config.toml
rope_theta = 10000.0
bias = "qkv"
init_std_down = 0.0
schedule = "wsd"
MLP neurons of a small language model. Each row is named by its layer, matrix (gate and up: input weights) and neuron, and shows model dimensions 272-367. Each number is 128 + 32 x the weight over its row's rms, rounded and kept within 0 to 255. Numbers have three digits each. A neuron's up and down rows have the sign that makes its largest values positive.
After each neuron's rows, "fires after" lists the tokens most often just before its 100 highest values on Wikipedia text that the model never trained on.

L7.gate495:118120200159092101147126169151136085142152140084131166132187123132143161051181105097134147107108106097160135138131165177143194125141178137105105141077188138123175074121139132085091145136101162087143144170168105121171144136158080171106120089065116120174146149113155135107197181119099121089
L7.up495:151150119099113179136070108118131168127113172105149086097109089144142140097092142096128216117131101146083153102156124116146104144140144108142124213139149095106143144069153170184109178168164101128120146105103108157154193114177169155087179133105145109113121156062136092137161101113130095158
fires after: ".", " ", "\""

L4.gate354:167148176104095091126149155116122146130114129140182174160103113135173125140124158078108204154123156159106125109145115097151096113120121084121111129129112147096184123150182160103169144103073126176093105147199132140086134116117214066137148081154145163072104148164067103137159093135157173137
L4.up354:085198147167191089168064138153165117145120117125170157110082141125154122052137071209158088127149120145192145131115142111105136149161096166124141084146134095141187106197112087162146132139055123167130090081136140124102128152109184137107121164150161151243133078101186105111124143138100128183
fires after: " the", " took", " take"

L10.gate775:093084133136075091116108065142131169125113111087117095098089111107113125125130084133110160091154091108132156167094125097059160094120112083213188096141104120164139111196152163107142170115083114174161092167135155101174175129138106111080097147103138173146154163173148061225123093065159150149
L10.up775:154221105110125146161140091086125071099053174130105161131094100109122144133137117149116123112139137151123162111076110183141131114148123164100101130153133031105081138140079116086101132135131189192154121124128093139119148077203136155128144124176144105107098137137145091117095131129195124133
fires after: " 19", " (18", " (19", "-", " p"

L4.gate593:079154135113105165097141110107155105156126179163164108116104096125125121152138098110166121090110103157129126129080121135134109164186160091177138173160165185078197084130120081160066109143148194075056117096156140140104134139111073159114103116113129113148181091102151199125141154170170115168
L4.up593:136123127119145197131131126132103104129128130122169145136198121083148114166099155112085117097150072098184083130084143155109159155127115124109151176173154146140155146127071176060119078174143087096096097125130130068136172138074090138118107136048125133120156057090127170162113116127130079162
fires after: " ", "A", " S", " J", " P", "y"

L2.gate977:104172104146124130086176114141113079045185146160144143117142159140107129120119104091109096085168109093072127073110191112144078159143145182111107145148131091120147081196086093171118141159129173127187070122125138190096129127149134150114101125059074115140111132107132102140116121091147112123
L2.up977:110123124111148088108162144145144142141123095149142112139121117160116160153151098120080159171141116219116090120140171126126153170111165162118127145094051073170134111120124139177127138224154092195158167110140136170122145172075142109094108174085090177142082113098125119175123112055153195158
fires after: " S", "S", "s"

L4.gate682:188185143115143127078131102146128155168085114162096092135114117070186065128120099103138151121177137155117121115051130141152143192146098138097105107135126130130137128192083130148169151158171152147122134197102150082128105114148166129140164099129124122104103160081141148113111098136101097184
L4.up682:137100164122104100126133201150187129150147147148079103072140104186133116114098143164126109141120140111107123126146084142159109146120157084188178098104106148134138169176132084135120173171162180118112139101097156136121143187182160145119102191121141169135109091069075151103132093165118159120
fires after: ",", " University", " O", ".", " Republic", " 2"

L4.gate30:101112118108128143134193093100092126108124086136157113120119165098140109129120114081129113149120124122142155085120061132098144146163119115140139100082151089116169130131119150092143111120133164124118144096165097205101115090100107130113230128135099166205129123169199158078087132152161103117
L4.up30:138205113159120145124185137172097076102101161126124137136085106096103121129120135086148122075102156156145117154145117131107151079105091136133111121116094094123096100210107203157139166110084126124104105140167145169107114158098044124116112082111119122160088112150147086145119158096093144113
fires after: " of", " in", "er", "ver", "ar", " north"

L7.gate323:127172103182127168152180111085139133161074132130092185103135146192155151102151132126114149147134123164174078138117142183079125117106111105147151072072124110144168154095103161180151128088124100119175124152115146126122094112107096152228132094076158157153175165128127146122137152116109168110
L7.up323:160101109210156112083175106145147138153159119033092123044118132090174136070171124092108124073097134142183184164098153131122075158095148148206195049117110154093104046115075146156206159131124162126109168136109138176104113146118110087105162129142143127131129129145106131132168065088073098137
fires after: "s", "p", "lo", "-", " Sh"

L7.gate888:094169175144127169161091159164103056139127083131118090143170148124129128099139107052150146158114065185103162138168133092168147176139111101129149103154138144134133136112143199128112148124136231102125150081161062117159157071119113139144164086129106134108175129181207147099113130071169134040
L7.up888:168099123059128169098072109075078130126110114101122111109139137127122088062179139112132144144116086079164102098102163092133118107126176166122044133107109055134110114104124080171127152090086193145109156119163068159140189120144163109107132174089146110121075131110171171120056141138164081120
fires after: " ", " S", " (", " For", "S"

L3.gate832:089063112134130137156101150109129159117160093037178140099106145131081110131121109124166185133153105163111138080192131072194125144152115151084073100130142138152151109123137144133107191139053156118167121105179139127112133111196150109102167171101117129103093126109102112117098178148141095103
L3.up832:107079098107084128187118142175101168158133098119151185108110162104130127156098082102147133155119123117108119158109155098125181148062102145083124155046128126209058101152144142164128169098129153174100173099100105140079101138070123060102164133088116124111144199069069127181171132083175102131
fires after: " A", " M", " P", " F", " K", " S"

L2.gate866:111114145151075095092122097147136158145179140089125049108151133136163101141201149098087112095126115129144045111160139162149157148158108123074139163137125193188156112139151123124118110168125088089069085140138112164136176144116151125096130152093119131142082096159057125088124133093184124159
L2.up866:114130118158075126132200127117103145155149141106156161160140132112087151157092110104118097157104154118128187166092151111185156171205139138130131164170051112079145186069083158154064154055149122148141149076177152119083146101110132147121143175121108065107132144112110169092160123145080139107
fires after: " ", "le", "s", "el", "ad"

L2.gate833:165090131092131133095135113104128195159174107090141119108192164110136101182143115103122173139125090136154096154128114157198130116134120095135158120100074140170112108076137132133106177138150095127094132085110120150053146155104169096119095101120102119092107112126075156127150127139146095145
L2.up833:113102104114084141105070152121109122110113131113115122072156162072184097115150138149233176095106105103178158176100186162148135106144126142147141117091139159118117115115083134106108132104183138117146064086116142103096157120105230099098146110169164155118118128189129171110085094129085188106
fires after: " ", " Car", "|"

L5.gate365:176185063137094115098174147127063175127142105141114143149099119079133147156127133142111110150132129154114142101149104056131153141123101095128105099129166143101094146123125148091153041096070126106108112136089153144106087121099160078103065121089154186128105130157140154154143155094117168135
L5.up365:142181119119143157055121093141172084099138185099095097148145168199155190133139160113119205119131140202145179086152173123114180164118157161116159109092094167126108134164055147123129195147157113112095078093105159137142114117124074132072119166171101152137179055117166159150147138076156119165
fires after: "s", " Sp", "c", "lo"

L2.gate178:129162113152159121127210117094090123103122110085070144076138149145122118115136149044117162108087097109088145114148121177125139153133150105065073120150104113145123073094152130085112050175115195133125124184137118186047130051095136038089157155138071141088183046139115150084092118144083106157
L2.up178:104170095138097156139155161126171192141129116112066187149175115137140065144171087135121150098125129082130130073128108116130148107148100184106150104146154134135048097129118177108196107114121141141146100175126164146078147133165098106133142136162116070149180122121151125111102079153119179192
fires after: " ", ".", "ar"

L4.gate582:158117160133068150085171135145129166159103116166083082131179100072122177120126093123144103160112185223144117143134153130118175081127030200125151136144158072152186183100123134193168121157104065141080155086122192105110102103156106212125152122132163094116120160094128158092081120169094157099
L4.up582:159124086119132084110189190094178092113094127110132130125097173127143117091155079146158106103073099171119116153107129128150213164132128134141124126159182127140088164228180166117148099147154173126107160123103160133158119141228088158128171117107147142134090133093158123112154134111112107100
fires after: " ", " 1", " (", ",", " 2"

L5.gate721:176112085141119129153113164102167092136110100155105088110130140102151125114118149117167121127149102145192094082129149147087064128153145136118088158163131177113229100104138162086157177078119139118113077102134138044070147129115160207139178165196098124144158136117138110148135157019114164116
L5.up721:062181137127142136118156157080113137138183125144112143140109162144114091089136161118134140127149077146133101124169201161092135126149182121107117115098120124097140095125134186096128123202117157094121129166088106173107119133138103123079117128144124137104150141108107148117108163134142163092
fires after: " re", "re", " de", "ar", " be", "s"

L5.gate466:158102114131140136142154080073153138088090204132166140118130160108150122142148099142116093108097105106080124112054070123147107159128188115109094133146044109054099088094134082117121097115116196144185182142119152111099161105099144109168149128132130108157078157196110114113127085156128201158
L5.up466:158105101124136118121143153116160133121119118124121159134195128159114097114132087123110143104122103103128129103157144116165130134128140129085188116094173123102170104131193064088186119128142152082163131169115116110168167133130118101097121156093126051135102103060136152094181135125180149128
fires after: " ex", " re", " His", "ce", "Re", "."

L10.gate622:160054139119177107175143123174148073158142152000116144116048074135158140127159059160104153122105121116125150151060190119095114123135047107182147079139119125104121061143158136099069125077150150154133177108080114135114098162069136160119101109130176086126146137132120128107141131060130161113
L10.up622:128154091126119127127170175143137091143146107048120130147147141149106170094215134113116164195133116158101128131096208090132179137091104154125117124144107114128075181145065140102148149107150126140181179075113144097086101145136129175105106161117174147131100130106116160135111157137102121126
fires after: " f", " fa", " F", "f", "il"

L2.gate880:108143167162148150099192131177114142127088133105070185138166090102099145145099092180127090178134109138104150150150097169122103144161198139167123080172121104117138151117150110128147166172165116122115186099062197119172086089097159083153121124125138121089155108177141172087167172107062141123
L2.up880:139070133112124132082127193065143111122181108135172152094130100104136151118126136105147084170131148135150104115134129208115145148106143068123146106144137168148077156123140076139188150130105135118117145184070086147128141152122176150125093118163148102112091079155159101117109077093125122089
fires after: " so", " re", "-", " su", " (", "o"

L2.gate325:131091100080145167081113058132097145173137131185187114164129072106183150143120073192140163117111150127151110147178143170098128173136133125146107107137168069103086125130113140155158112172090148102113123129157142098137113140158116133160098085100093233110113111140137096156155065093106096120
L2.up325:141094116102146081124141099156148150170130123152148124090125098102092126172139169145171169104133092120141101128130143178081166105182066123149084200000095136147121134123097182165146165105136098117162108152127158101141136170112152135156118083090088137193116129148091079153145087144140139109
fires after: " Ra", "ra", "us", " Mar", " "

L3.gate284:110082189091170171116195082141082122137146124187083164123190121182148166139124116174121158119150182075166155186095127129136142131131146152073125151103150107135099105112139137130132142102126113127116161178168156136130150133061047046113109115156177123106080099125136150149136080142125151103
L3.up284:135179141127102176096138095107164148109054102133144126099128169135180145111121134149109158149156128127170144177120155115058134112175126145077116087102136092086156144106156155160110098116065123123129136111173096088089099126130101132126103039164110182082126102141134155129172085134165152092
fires after: "b", "il", "ba", "h"

L9.gate560:128088132116129113121181074139161128095150095126125169095073164107121133075171142043116139122061126074149169102165158125126141086118129154161083108082122125091124063128107104117154098072079158151111158100091141138177104093083111154162152074079109191151161104167142139123140131128092182165
L9.up560:175100142192085134119193105160081136071146125132058168126095063103118060091141097076136111097110129147092155115145075136161103146119100103166073101099141135095138152167136117152084094120075124123137098123125119095131112087116121149158215111095138145140129201097100150114105115092128123141
fires after: " ", " at", " con", " pro", "T"

L2.gate971:064179109135176106172119200145137110113136161167161143146145122089096116077095114093141148078105159116114113080099132094090163163186115120138126164165126149121114115129111151131134107255111138119065086145117146199143127133122110181122136121115122098161174099161086153104089110170137163160
L2.up971:172106090074097156083116141136160118129053126131114125103145128104126136182161132118173127109158085132112148121075110131103096118123173089147118166160137158157124105082145117104172132109139125136098093148065213119152174148131125102139112094110099148152121197135120147098121120105139098146
fires after: " Ar", " a", "ar", " ", " A", "A"

L9.gate562:156086119190128087110131159135152096161071137132161096114156121133176141127072161144144150092114092167105115179089135163141148145146112165142139124138120132137110140061096104178127083194134118155127137100134074208083074159123086164116135162124184228132145126128141149160116151121120107139
L9.up562:112076138224134138106162145169099089061171165080149135121147110098114145171099073139102120160120114154170113132108086187186161115141101188133163097156145156180155108070127117047101128115141148090088158161113122113142086146152032141129057072151149173132107147106110113156134100099072119078
fires after: "s", "ist", "op", "or", "te", " south"

L3.gate310:138143135107109144152192176147121067195053136171131097113093102082130130063089099110129104160174130137096153074119179097098139159098096130146121100144114152114159123188159165076135093144140161117161136165125132108096112147126108138135169158123192091156164173118110154105113152080176077118
L3.up310:120126149123148160216157179107117137116156157157187075101095112135164130150167142144140131144148067078134094119172149140139111095124146118112143136151141145115128132118085115098130140157133136118096141195121104150125144082111129137112113116048110145117138132147188128135115144100087156206
fires after: "re", " to", "ho", " be", " event", "w"

L2.gate183:110102188090121118053103153119155148096080191111126115121130136093083114094150127128131124087110129159161186138117048160113128107089137136119191130188132159113074084100146211107141158130160137156157135145162090160144158155117147095148145104122141144064105127126072092107084161106169148134
L2.up183:127071144146098086103137118167114164129166071117171153104128105111109073129188137198163089120124185139113131125161162072152070144139133136129112132112167142097116113134108129140125077120171179115108129193180126098188160217137098143102126200105155142071104087128150085119154128091145147122
fires after: "ci", " Co", " do", "gra", "c", "ent"

L5.gate738:137157095079132080131149144178141194088110135156132140074129121142125123168175128148130116114152094120123134184211074170128116137177083158069106129084150097085083134098193078119132116113135127158142152126149147196095116087138130157174079075152133121097117111193107172064107090113142137092
L5.up738:128105083090127126072123135154128112116059141141125100106124128100132123111109108121135103126088084126109125161124104144051102086148117111143085048189157086114069057112139118111104104110113156122121117184196099136121084133170069071142116204165104157191140131157086168082059115104100096136
fires after: "M", " cl", " b", "B", "K"

L5.gate862:135082102119137130204144159121118118091140165152120094116119133164103128120151096090192077154104105143137116132112142157173073147148150109144158096156112173179111134115078138141126146141156117112135129153140132145120117139121124146088160182108077084087141121088108118156103119157174106114
L5.up862:166233143166146129122168108124093132129163110069134123153154070122073171158169127147064165140121118124105093137132130184104137119098119100185125132154151153081166162157103126135119134097100164073108139146124118140089173167148145131124122132125226146156061050151073125098183155101120132128
fires after: " st", "s", " St", " p", "ck", "t"

L2.gate1021:106112142143156086068129178105149096097162100128123169103120109106136146087120060104188134128154082138168122109106086130165125192131100105127134162102151096133143078120147095141168213100132137111102125126138115132136170107115149160147078117163144085156151124169144088109149141150130168139
L2.up1021:172168223169096129122113142118036109129147164109141111068074102089079112119158119123148101143171157164150116135121138146120171149118135123165203128139165095095118149117167116146109120108167194186169130093101166103152140087160129098148136100123110122102201187082151086123125072129094112174
fires after: " ", " O", "O", " B", " w"

L7.gate175:131223046141107139109165164148131127147155106083184061149086127077109120122122173126210128121136180156101063106033103188121139135080128058106088129075109094197138120107073161127142174149117179152153126079133184155145138104144095099149125173133183102136086114102150153188089173114134096139
L7.up175:104167145065106093123100149137130134160125158124155123148159112181126130135130094184126099094173214146148079106112185101095134081108169150143110104155117103092123149107137091131172132113128112191154134088141227116148149186147103154232112104114177132182131126111159076107078186140144132155
fires after: " a", "s", " As", " an", " con", " re"

L5.gate54:093116136174116089151144097178119100107136125154109144164147100123098180104110104084095105156153116094131121149168207154180126085131106070103103173110147146116149135122130115139165109118133088131188032093066071156108150115115121115159176158133136123082105178148114119102087127129101138116
L5.up54:149098121160177134181142140091155103123060145199113125132092138104223152219136109100111163153158146186148106088157179085124098108107176132134136140077085157132126109084141133094179094131150147167147129171132099183201128095189165080125180162159191161059152141105178104182125126110135159146
fires after: "s", " re", " un", " Re", "les", " Al"

L10.gate252:181098110087056182159095112165119115090075097123146165126119153166144144062161132116109160133123133133148053114137124123176137133159106134153174089100072135137097119158144144138111108159097110091154139127116108076127173166100162115145173108092113123107117123151157134147138140144143087092
L10.up252:130108058139212151119135098138096126085175158095104145119081053138145090121101092115091086074113115114094064101120176125148122105148123162095161099130100161150097147144170147140187132082156184130100073146122126149133101131133141141094130090167169140139117187087193143096154144090116081128
fires after: "′", "al", " S", " Go", " Al", " de"

L2.gate106:135188089145098103091197133086178134134154136179149059093131103148200185104176146187084145179156096078154164140171170158111089126134105115112188126165165115102128105058119045050121093167188107165087089197097140194111103090103129132120121180141092111108094147210061156162127123163123122173
L2.up106:085102095133233088154153187129100079161121122145125121148136131168124128132155154067158104114085189094145108123185057146146168186147102109148106102157106092114109117145099103071135101148138155100144086061156155133081152118100073155109101124133126122124129161112122110141096134155030063110
fires after: "L", "or", "B", "M", "T"

L9.gate986:145175076101145120131176139097076107181170144132141123123180145175111136135127098150120092139088143104148060085178130116134156167124144121165108102137097118130150132143074081176105164129145163156160202156157119143155113080135123090132128082160110079137136136125133167104122190102076103058
L9.up986:117120137102086140144089076120147183138104110161168099137147079083119159132146105105057123104150126130156073147123142080074113115193117147086164116193159182083145124112146165105151180095131104117130160088127177138145102117135162169142157115122201127109059169150164141086121077117201123129
fires after: " a", "c", " A", "s"

L5.gate291:132161105087150113124135073170101193177168121025074099118115047073123121143116188100157197135085088153115103119164120164102113140114124044101134161153114122116134163061119118147052120107110170123165139125117087172129194098147131110125169151105120120174123106126137115147098171120100110156
L5.up291:105103100125138156142150139097149137153143146147113115142183083128138155090148097095179131149189089099159088042094132115126145122173106126148082098048204166097054132134117138174083183147169144094123142164123079147106094097176165158070182139155169123099166095150171140160147105090146116181
fires after: " ", "|", " O", "W"

L4.gate632:205156135147116142111151122192156072111141127100140140123164091096086126046153132118135134168125150147078146129108075153130162105140131183142139173123136154176134154112111136109110115138083147126159150054127152123126074125125127112121148121147138120104082090193126172100123168100143122119
L4.up632:124144120186123102078083134110111081101154155080104139072098072187110112155147132089151115133143149100122126191112110107140089140128157102154132138187064205139100143106123137158186133100159148142141174078152145123124093120147138149112114101164122152126097061136121220080112098145200129067
fires after: "\n", "-", "==", " (", "d", " \""

L2.gate825:156100101156129108122187162102074142112160135152158169117086089150158128094150132184123122100104099104100170118114150066111125154129109138105119062115148120134152134136146093103127167103071110153172137145207126099198053113115132157082083171136192149133169133148071120159183156131131092165
L2.up825:152122059184106104108172120106093079053202137114109106121080147143167166134128176094103159091123103104101147133108103099102156110138093154130120042143157072090169127199111088130127173131093126178144145168185139147106072059128111106123121125055139147149113130122134117112154183128159075187
fires after: " ", " 19", " con", " re"

L2.gate164:143146099150134138158142127108134163115121133134144061067184087067145141152130127117129149134127130084175132081097154167168113077131132055149143102167124203121172162117156123134153115133197154099133083154154096121128149076146104123134135180093067127168126065159122111111083198138134129141
L2.up164:141114139114120181126150117173096116070128085159131105067092085120171145174127122119130145099116061121149137104183145134174096100101175181118126112100172135077097107134139152094124142168067143112162102153172136125187111094096112136151119165119128154116143043074125127124112097158167122107
fires after: " p", " st", " P", " ", "ra", " re"

L3.gate238:099159145134144121132159130165099116133078117152156119063160127167136194175099172187171182157153100067193094061062055071120188112110138104112086135143165136134135110115118077092093130137155153152122132134151149127126112128153097136149083138082146130116145108130157139107123136111150115150
L3.up238:140129099128159150122167129119125160158109160167112153182149171096141129159117143135129167137176099091100039114134159056168117096129148136171151173070095131156113080102108123133163191056138111075170070157211106146156138087177110148169101153145100137147184136138155066154145125142123074164
fires after: " ex", " pro", " comp", " b", " Col", "B"

L2.gate24:102098092180131085093158108146111123138108169124114123113134137165099193116113117058127087177110145135135138051140135065188138153115089115100128090184128083097183071178142093063077128136100149123105157086125142167134136130109087081120133122074028101134097081090115108102151176189105146140
L2.up24:107111121155178101083151091113157112135166124075091134072145154149106195179069108074143126107221107131121065118134127111140110154099071142129102112124167108152151122114155193159108173180150122160117140136109108126163101080106127154113113172085106164090095136112154100120182149087151176177
fires after: "S", " Sp", " S", "f"

L12.gate229:130164167173128183150125092159162125098143126092102144067157103098119059168090127096078134106119132124090082151078104163158139161143122145149158114130076099138154073099129160152105146140091123082174092151136094145103145106079053107084138106040094089123152124166136170122122095128106125134
L12.up229:082113128071138158070111133152157131120117156144107076147091096103118096112179139131089140163202114135151134121120151178135148139077125127128127116106128079161147157148114079110101133182073126144124131134149067135098122180099154097191082108049110120123135136149048132144147117086078096132
fires after: " ", " to", " was", " is", "s", "ly"

L4.gate805:093168120143078133125087107145135176180107125156113134158120133131102166126090129106137119117128129110146124060093140117120177151116132149134112115129141129170161107165088125125111077138141119102122166131116141101112136097140125145118133154095192127187158183135133082109139186106145155100
L4.up805:159125104129104163142117140096162084149161121116130101148152136122152120121114145131147121090148116136129170111112136129128056143124102147162128191183113131124134096122162141108122144110109104034190111136091157145150104172098140127136156065190156103112173221151139161178128148145192132089
fires after: "."

L5.gate593:114080124097146167138118117131092099112125127149182161081181087116182140100136106147097175135122093134107146124121062177119140081065151158205136180135138113124169058113146129113103105152094143137139076135113110169145111084143062138120247092123155168127176126174156067106102088133140122169
L5.up593:130163166098158178115109094144123107177109152172131065118095117120112157185131140153153144181111086114142163116122056164138134098082144120092098174132105128123120155129085168178129114160131129074177128148126125131175132083129170172171124105130124100061201152127149119218150078143137120119
fires after: "re", " De", "ra", " Ra", " Re", " Ne"

L4.gate127:171126116122146159083100116135089118136114157140125119112107119120141181129157101189123107161095098159094185068120129154098125083124168113180127127144099101153074164140151122136103112140145142161161146117120085233134116087119142138162163059106083085104110075165180152093143084126119132184
L4.up127:087160095142120101174111067185119104132143063119153109159132128117127154072099077103125097133206078113143153106132099136136117154161139147103147099126133134126111156129131140155076135123151141235099127120086098130116123131125079145134146099103148109169164109099142168169122138105159112087
fires after: "\n", " \"", " pro", "mon", "gi"

L3.gate873:153116101099094151119100104130071127157121141122136096051058170111106157075122158197158065115144116146181096120127130157098100107103204140136078164193109131121129151095093099155091106111110145128086068114069128111133087103098147144120151119159157172142101122134126204121169141112082172112
L3.up873:113110116108137146111140150195111049098073138149138101136137198132070141092170144134153098154159111128123148100120111180127131126120120156104139227124146176084164119161128138154130110108164164171136130089109133076141130136097060195095124113114139127106113121094120115084108148134199090176
fires after: "\n", "-", "==", " \"", " (", "°"

L2.gate359:170151092119142158118143123082158106098173097156152139133078175155149050121126170165099114123148128138099110145108037097111120142181148102133086159153076129141220160091083135100142135094086123133147134166115109061136155096141092121207090164093154097104136110113054174159155162143055076127
L2.up359:146118127119081186180124115127115134126122107070101130186111163150151096107089113129080105137126140155137099068140139059108126149082111145068163114120147103119081084109109109128136177115144167107150164153118157113144226134144151127106096119146107156160116171082121126129093111074070123103
fires after: " ex", " B", " W", "pe", " w", " O"

L7.gate534:050116113150187175178154180156129075142126135150088143095138095106121151063075131151143062140167152132134111084075150112147075193133105125125128099099155146103088074107092092092111058142123119158128104108102175131176211098073117149115153140126129107104113122175114144147143142170140148123
L7.up534:168133098118083116189150153118153184160118120133143155084074164154120106149111141102168112083070144182175125067134130203111107160126141147174065143128157093123115085144128142131152070154137094087137080126106152129139111175116111118111150082132154148139102192182089117145094067146128121149
fires after: ".", "am", "ra", "\""

L5.gate638:093157085091126149085188068136130181167199154083160099155101068136134114121115136074085117096217081143094142088137057133168192109133132133123107185070084171140123166127157146162166087134154150102120124142100129072129111077152122100094172149128168125167127161131107058138129032144085154116
L5.up638:129154116145097143170081128123131170196154204068125081119134078169116133098126122144139185113177115086088114062143125122174075126183099110161148086127098116133127143130171156122129082055132082112172131093066119177126107118137154070122179117179118187112111136095108163148110165135106129147
fires after: ".", "g", "ci", "s", "th", "hy"

L2.gate414:074163107079107150104167128145102122102125155130120161106185079139126113163111090220161162129094174176174101161140104143078128156171136172112110090092162131167137092136126123154104070166154162130140151115122176080122184144135084099146173131111155165163040120111144160183093131087141107152
L2.up414:159179185130057141139088172161176143137127131132176138128146110127122131145132137145109093165230143167145112167168211118127147146108089146132102131134109103152133128111125128198194085092134147140153137057140106149108133136155152140138204059180179119126129154158106143117108127143133105115
fires after: " re", "ri", " a", " de", " se"

L5.gate754:165098110155123151086158070203161137137161133092145156133110080146167151117120141102067130100124120147141151130154129125163124155147162150130164103129117138166114135177182175102126111152123130113167084112096178110155145134149149122082107085092167165143071059163172091103147127100097112099
L5.up754:105108046152092155148213124150071124155178106135088142098075221162067097151103104084106119108094125154092075084128120160098082082177201155106177119119134150069097165173149120130139108144116111168132122131144134147178143148079155103164133105138113192083082118171136105145210143159097133144
fires after: "al", "lo", "p", "s", "rm", " S"

L7.gate518:142115131141102153123116154190058088094098099050121108101130138121103104107154148100105137148136145090154116130135127142157130137133201126055130148146096111126105097103070108161137079116144103136125159158093100164115057130110135108122075178107153164121109114151151145154141155068113132149
L7.up518:147125057170157109094107100117073087118129160090063135145130119096147154108139135187191060156137066127088103086087121130175115066165098119155099163148169125110126119131163141136076117071101135124115130149104128101147140145167176137117193139132130112088135129226104122084115159158108117162
fires after: " ", " (", "\n", "-"

L2.gate711:092146100113124135088170095108176159168148071157188181150164126150157090112118169113110123093096110133203157066178045124227120148123083121053124102136079149156151074081135117138125155146088116082149088128142084108102104095092180137118130120027133153082117108048110116117101166124091127121
L2.up711:116073137112137154138112079150153144092135121165121135098128075111173178112125136183157158147120112151084089180106146126147157110092128180103162172081138180159093172150128138132159152104142085151158085178094096140084100081146156056113079135181149128077158134157163138213118122133169120149
fires after: " ", " W", " w"

L2.gate732:116093169101078164166101151146130160120144185117123126131121147131175054111138124068156156042104112124153121167111109080144205185148100106115103146122167136110119130115095135136156080155165137060111099188124065171106101126135133102100120157124134160127181104189129127149136184162140125164
L2.up732:121068145116054115163123097124128183114035113110171137138173166169091093088148176153142119084090149160128145140174104142130162095129058109086126149180145145192123110115160144080124055084128190118106077174129142206103144085155154136153157154084092103161106130145162072205123125127098083155
fires after: " ", "li", " Li", " Ca", " F"

L2.gate588:134124132086099099119097094166138100132122165091188059109179116091105153185182158103084106151185085172140133184117119138112115088134147158188139139144101141129121136117113163166133128108079107114183123134102173126148107106118150108126125165133174094100089126152138108103116070119160129122
L2.up588:139157156100162071149078058138108084098104138134156162125115191095110124123184128152092100137169073140142131140146081121146160122071125140149097103096105120071112154082089122080145101121133120161149145198145167138124106157090132163142080103091112106073171153132157080114146099087157145146
fires after: " re", " de", " De", " Re", " which"

L2.gate925:058137167142105110112114170130130155096162152136129129153127198133121122128106136071111130121166141092139107119114136124170118111097099179118108174155064110095140143080078106131116190123139106080117116156113123164154164125143082166113118124140135106160130115180137125169075150088147139127
L2.up925:039180147077169168098091139158060133074092134133123138118146180158117112137154100103130151148105113123179111071121133099147134124087107148097083170160124092150128138122142155145160136145170196115119128183150133078166103157096075125090115177141041113155076097169109116157155128102167125178
fires after: " S", "S", "A", "s", "E"

L5.gate482:093141106143100113127135137084133103153106132138114085129093135140139135129115132146144176136065109180154075120097173157123089130197107075119141095162092106153132180104133149088142115104152124120125184136062074193146134141106085160130094121144154180135161115170137086156093093139113143099
L5.up482:075168156136136144125128116120106129119156161121112065133158085163117181101135128150072109102087115204102148121091079199141096118140177118136116177148223081067171101104053117092085094201108162200174114137132084098180126163127094090072133108103125147130096132133105080174146092088097146130
fires after: "s", " T"

L2.gate141:136115127135169068109102126121145116217133128096151094082145135184135121133112160122176155169142145129109131142133145126095127124093126145138166070134123122113144104089143095121151077109062115173160167133090152131073141045149157130144163133121079163119172174148154168119102122109077155166
L2.up141:145060086101156087155086148117145092087193139159182162145097127117180168071099142058082134138087168146126116128122133103082153122078114069150112087111093130103138084099132058086202098158113101122177095142175146109113116147123122112144152121115107215116116119134125097135099089077015104144
fires after: " ", "-", " T", "M", " K", " Sh"